Weights of a small transformer language model.
Size: 12 layers, width 512, 4 heads of 64, MLP 2048 squared ReLU.
Training: a variant of Adam for these matrices, 901M tokens.
MLP neurons of a small language model. Each row is named by its layer, matrix (up: input weights; down: output weights) and neuron, and shows model dimensions 16-143. Each number is 500 + 50 x the weight over its row's rms, rounded and kept within 0 to 999. Numbers have three digits each.
After each neuron's rows, "raises" lists the tokens whose logits its output raises most directly, leaving later layers aside; "fires on" lists the tokens most often at its 100 highest values on Wikipedia text that the model never trained on. A number after a token or word is its count.

L9.up34:499429463495487438512519580550439498564449538577430457482425532469488511465490458498524501478564546515458577454438545511542480525457580471555493465537515471499569493430484523503457494459478439482576592482541492424482478527516513451435559511363565502525476487485459563489602492557578416487453546519486515514525487525536489452497569574446428558465533434505522523479541620534492357571479
L9.down34:479476474481471451424475437419468489473509433472515429530555492479533492524540515525452474566485511471590474432502555455494526446464577465472635485452475495607508566479580576467516469442546519548531528528494522481472542395537461437482505455489470377418478621438493496549532498468477509508541442570544439518563485503546481478499450491453441474570563379515495429576511440542318587581480
raises: "od", "gl", "ore", "pet", "on"
fires on: " the" 59, " The" 19, "The" 7, " (" 6

L3.up765:515447548533514519557518516400497621546483516482489504418478497498487440475474540381453529524619417525460447489469501447492534448506536510549456564462523404510518566495474513484484441496517498463594576467434547573485438507417517457536473501450502479372393509466525374542399494512435506486449527493436532559475536484528518471542564484518489544525425499536549527449480499463520537494390
L3.down765:473410500410518487472450496480572651410506461589517531486548577557494513452499445484464563516503508472444585411512493493486557577573575461488468484469516451473509452567554499483616494421518481602458472451548436570554418574429416559573502508566459477505587511512494492614436529519417544518514333506474608537572460557513500544455439529515548524438455496510631559517480529584614595550472
raises: "xt", "chn", "gers", "acher", "olit"
fires on: "te" 19, "Te" 16, " Te" 8, " Ne" 7, "ne" 6, "di" 6

L3.up1705:461523483405420448598496420590508420478467529510547393547475477459496491470489459414540449367504473490469431460522509474509596465441470400545525442464443487554546563386540437499542435481550503492484512533489515548562512426516537467562464453483531436557427413439587494410491560526467516415467564574486529428479496493467511475500539394452494455608468500542529539542457431521443531486541
L3.down1705:532487481487541550433476357558506433478458515488570451471409493441533500514548491528502512557405494530501456580489499474516498531508570482481566489476436498522517524513623560539526494590517533483482513536432450446551436541539476483348512480496580401531479479540530532502463498444427509502543427463414380503541486436637511469444567510574470473505506492429436465484557581535528545474475
raises: "hip", "oir", "ner", "pur", "equ"
fires on: "wa" 17, "l" 17, "n" 16, "ta" 13, "sa" 6, "man" 5

L9.up972:533413482491483532539505502457481408490459547515473459478536386515525430530566459568522515489487537675477558487441460449508471481429467563459550482450445560507370481553550514521480528512502454436469476480558456401488494502531538440537547459523509488485540486478517493558461402452454393428478538398464523519560555456523597449502482493471476610529569465485434532516398593450467446561503
L9.down972:524559547582546494454462540371533458446479561458501502524567554470446534488496466417543466494415542527520471484481445556382484524451559473427501598462466549526462485512518472466515539563465447465473447609511511505522492401486503463500547533541523546446504543497405609507576476524532625481536403507506468567535514480539481500551530495487533465555439473506465478509542513504431573558561
raises: " the", " its", " genus", "ector", " Spain"
fires on: " of" 43, ")" 7, "ing" 7, "s" 4

L9.up902:553382517469550503521545533560500471533510528542534526515481423512503537579453392491604426490455555434505541539563527450427482487507534567506540467454484450521553533539485475535563451513480442519499471424523548470421471522447555355397465464456454379435560589477458495467512470544499566497490587427527493552574591515406528506495474511456564619536534533524525455498502621500466471460454
L9.down902:543475538492470525464531570589472478452506579484473537485456521478550522478577522496364525455514477498581397553437533491479517448455530581489495493512519530513381463540517434472464516490494522622490453505459419569560491511471536509487500555475503481575522555534464555506526425483528465555495492504600485519540459456468527474522563455550453512393499534501520546502563569543201593462496
raises: "|", "Year", "ures", " years", "ure"
fires on: "\n" 84, "\n\n" 9

L9.up1721:525459530556634403484425461482537477449560592476491469463537505574511578416544510468413533467461499495496538548450510511430527530503563569433567553526437456583514474419524509533436468481487464547569603462540552606563502441508492447493409530443508484473547445528498408540554420570511483539495510506488532468365462512525519495494524502531446529540514526433533493470531451520501489543510
L9.down1721:454476553470450413497437440524498466493467532444571491519478579506547393396467523441545538443489473498461434544547464572503479527515390423481467504473560504540563448509526499454567485458531518512478483512487623565415456481620435567519501455578477465551522587547529452490399535593500524477437512412500499547550549495460521456409478401611500529548541567513431504524554497416461540508531
raises: "ction", "uc", "uto", "di", "ub"
fires on: " is" 19, "it" 10, "ti" 9, "ol" 7, "t" 5

L3.up379:511440538480490519472460482594559575558513496441566538473408482445429477417487448518456546582617441512582455408470544414493514472531462550539590493484420383492516479539489458522490455522520491461499465465452487523452469490462559520518455520535555464545493469578492483409488468524470448500585564491549565533507500542414504485502573520464466533513514479589612478572549472464516485522479
L3.down379:505480543470433559520503466536553475529494443532510531465542472464419534582391386516478557581517387492608484501423439533563525424555473536530519616606489470529514463627447426531502448472436499518429512514485525606458401573544541535536491568605530552521476533444430519501518651449506529495452486487469464575551501548432574498507596472496393414460498489616546495567497412458540449554554
raises: "iff", "aus", "oud", "osed", "ark"
fires on: " cl" 33, " Kl" 19, " Cl" 12, " Dr" 8, "cl" 7, "Cl" 6

L9.up1415:555409492492600497535473546445603482575493414506544506548505476493532468490499542377549486502521575418542475549600524559588464518530465571476503471369514407489479478515602457478469502517517557462586381573553532498435518447532522454514452573445553512482472396450430520505505383487529553565477417527477528450567520497470575468446624595461503461484390452540482466502443500456465554543487
L9.down1415:388429583468513453499480428668505495396469489466513468486428443489470422423507510497565473456487425488531545487630439492399553508535420542504515507490401547493493479535478587560532488523550486454493490508630452497462519562452482485550558486444628484468395496498496458439536479555476491481582502459480471484502587539548564529511477554455428526549493398474506493488509538424363539459532
raises: " Belgium", " Iraq", " Pennsylvania", " Ontario", " Azerbaijan"
fires on: "," 37, " in" 19, " of" 8, " (" 5, " and" 4

L9.up1273:498453499473572477433552598594587553486566559505470494499504545418393563397561557477615474496411492511493426512550527386472462438619457536500489539390538463468564484485513481560461460475586431504573574456515510506442541512526518489462516559419582512466444443518524526382458501550436517439532490561544505562551499498427511506515538602418448440474525540485463535498444449460501488552518
L9.down1273:489493542449503380538536454579606472524470593493553474487473599413395472519576451479407451437483521468446521478460497498503509497479497492488548445535566498423480465506467633572464530489496449521513505501524377539504459398395469495456522539586568516449463474584456424466549472547437502492510391541501556581498536494461511503577496497389519498503517559604453557479433478489429473503465
raises: "an", "port", "udi", "oy", "ard"
fires on: " all" 25, " All" 18, "All" 7, " Fl" 7, " Ja" 5

L9.up1744:574525477541587442593503466410479549509541461551530517501399522410534525465510446388563518500474487430480463480505471625504370468535527579458485534479447436499550505465396560489515413472510502479534455564480464417457474445460509531501474624497576474525578439474502496514530406431468536478541508518587430527526514458505387477486498555498545481467444476452526471514419494486517550540510
L9.down1744:421544616494424507563593512475526458480456511438533586467538485453579489502576543457558497534470399495467524532600425564450565545498468519469483485478513572458576547508502551426607516538507516399455498475527531520522469505495523479492467536486576551515449528420519528470537477466460572431410445407515491384479557550445460529507545497487473554489523425457569478511476523463450498550483
raises: " Pennsylvania", " MD", " Michigan", " PA", " N"
fires on: "," 96

L9.up1084:488442448455456439517466477535474486457499475499402470533379372508471473486600518483444452501568537482435523527572436483506496496414508504502515544475531435536479597528507490542490469441522462483508495638500519490481465517476505465482556520513550418482389547474494473476500515421531505481587518426475584576489468514690489371504462601472416575370519582496546482428509528569489490582457
L9.down1084:550466498441503474419533586477527543478435484362579583460522548555473649506431560459584463504516590502401511465437564486488538566478469567423513485520499524539478514497517514437433536422521470586525496470414490482481440548528565429471501503518569397542551562515473548497412503477496524489461499512441536538486459459516493491605546477542519459463600401520516412495600464541426517521503
raises: "ft", "rap", "olog", "sis", "rm"
fires on: " the" 28, " The" 23, " an" 13, "The" 7, "s" 6

L9.up628:566526484517468483469532528554503551472489560432520423545464538562521479478481524483504582429375625416546561499461488574518550470494506586517517561577464500540464508515470606582579529439553533541506466616520514456483486439441427502556403603445467473485535530500456499571440492504505450564420527453566502460576568518542561535516494480500390557417557549564450557430469562495525478468452
L9.down628:496483489382510529508422504534441448397440500560536461496435467507551546475444565414522537505481497542594498455472485550505559506558449478456531459530513483397483501539455429495511543466430528510577549565585529527592503615494390488439526557533471547586493508478487432535513483472538596541547490509514512483551454481405486496593495480482500422469542490451453409480508630561528479462450
raises: "ology", "ological", "od", "ila", "oto"
fires on: "." 27, " ph" 9, " and" 8, " ec" 6, " bi" 5, "Ph" 4

L9.up569:523529480436430514555429492462502556571510475542492548560486515581549446409483451498515529494471526473448555563440581476495451416527560496520491522485495483600494440527569487546468453494531479574473405461533580438523551466499490461483524559459431623510552476568517434433501547474482534478440463475521523459470521444569517481481496496477484483586470535487563534464442513544476467384522
L9.down569:414499425561375550454525473490537463465542557431562427466508456525453520533482503552438529501482498483491460559436521506477532495592602537518435441473445493466512516545617514516442518459566540451548454367596593511448531459435488526591506530422529499463491478587462587500491479381401488504489567555475500426497590414530511468477462469502394493503501493387470434429564433448438486463525
raises: " \"", "cht", "eg", "nt", "omb"
fires on: " |" 44, "|" 13, ";" 11, " /" 7, "-" 6, " and" 5

L9.up1095:471551452537524510469504449442560458498510522493536481576437429508434497513490561528516482555500510479520479478429526516523540522456599482569462561474473435525491484516507537538471465462526534463543547441460563482434565513600517476503542568471544367537497575533491448510393471461502464498544498549519561500595591395531582401518496505471530491586560462498476562471530476527466471494517
L9.down1095:494535530505484450558417583515476586574433437529471430510487511498549530558474497442458495521422479545498454632546453493493582548557529482468532511464468544390508369479541492594456518468504403514483509436479398529468530493633628560470518456460521536601536529494466627569477453484556505483555602479481530565495449526527497479567544549481598343436493490454506493542459447537380544464479
raises: " attended", " who", " died", " had", " was"
fires on: " He" 46, "He" 15, " She" 12, "," 9, "F" 6, " she" 4

L9.up517:499483504437541533540406495534488519472574501512506516543401509497498456533555468497432574485509522561426489530484427551556515391610594504499414491416502500513563542322538455494474340423471487482485527496581493527623485444377456574513422518485462491506438439496507566534514465566450453434571484489530480483563533511485466541452493500503500486509567554491536498468491541517543449467524
L9.down517:570577534576534529558458555540452467483549466512494443455577434484556533499501515494551446436477487601483483552538359508534508492503502429485548525481503563433489471512448455451472429491491546556477465423477452491533568502538567479578462479490618577532433536574453516491582535499438507450464531507500549496488515485479464422464525565505454489478477449567512455543534516592333574515505
raises: "  ", "ning", " rob", "rd", "ible"
fires on: " |" 70, "|" 30

L9.up863:585517505501393521495549324582508374485572502480483451455478408524530509591558617488446478509511415564441509563406589524579491386525533554484471565466438476601500558478510514505466430451625564381411449512436441530492376565523435454422470624500445452485493504516453576493484524589463474478484470425622505589559417539567561487550523464498555522513504491418482511532489494595538439558500
L9.down863:505436534501487500470492473507536476473503444489540507557531398422476393526545564530381479502548416501331569399430513434454537415502385424473554435516485426460460436527589469499503484472557474523551528522571508498470616508532537538433507528459517530496499557422513416519497544535564493507517486490462549561468551512508441584492580539466431521546532466539420451435500436446580479465529
raises: "l", "pt", "met", "ter", "mit"
fires on: " he" 21, " He" 12, " anti" 8, " and" 6, " h" 5, "He" 4

L9.up872:549486470432515552451428511431530595565517529527462477486417457577516526426494463496472544490420512525516372410588488437514525492530504525354463508539506421490491489402544502521558511442494483506430454532579502513400558476497478470447544569492498534489475523353506517453503470479485430472423526548438412441467463559477518439391559528469407480537623518516510536512487472417510571569486
L9.down872:568427426535454477516432467456491535533500521442489511417482531505472469492443559504545544506455568556375484440507465486497533556463521460518501553535521414584459476469438509411522464474393499501467602493461459501403527449493536501556579523520500437515415520546378453572504552534493415481468487465584456433562511460476517548517517525509497587529502534554393514554511414618511527513444
raises: "gun", "In", "On", "kan", "ino"
fires on: " was" 32, "\n" 19, "\n\n" 13, " bo" 6

L9.up489:538530406508497532580530565512442479530473548426529530489444564516541466514499597487491546454591615520475554466556431557422477497477526469530541447522414529483462549433569565519555510441613456504577475434564534546459591503505472503547550501444521537506521542579474567529477486534501528550502537574530474582470580566539575494452480521464504487489478527498503505619494459496445502526534
L9.down489:542464484460462512503513509494474536478479511485542508593490497538404479438541473548522463549494513574492558617459538503511505531468552512426508578443510464549492471404496474548531489540472489485469600485443530480540503491473528453431387447586521530509530486471448443567581402531453518421428498548517598541549456549460450476430519443519524495519579535491480471484523531516196432501534
raises: " he", " she", " his", " her", " him"
fires on: " that" 30, " and" 14, " where" 9, " when" 7, " as" 6, " with" 6

L9.up328:533476519464520488500570508503468534462584507530453443533531497435434445514524589468479491555549574509438471424413461521461551474543476536477468467490522418517446633398417474549445416455482520485460574597633527523457531443527509486322501508536436430516489410526410431511452471445455545472541550486478498522514509478518493537588532517474486587485597452480562512446539415533478460556401
L9.down328:450383564430461512436601504538559424557510468500603510471545455535578471535363534482490553554491519442550590401514556520537522454523581511508542535456458490467493479533575547503566539579517461511550445487577488550510531550569528465472469550512502427475465507501519493491431408440458515553452499519570342476544477496514529517474504489468548441577443469555509481499542471495423487540519
raises: " American", " World", " European", " the", " International"
fires on: " the" 57, " at" 11, "," 4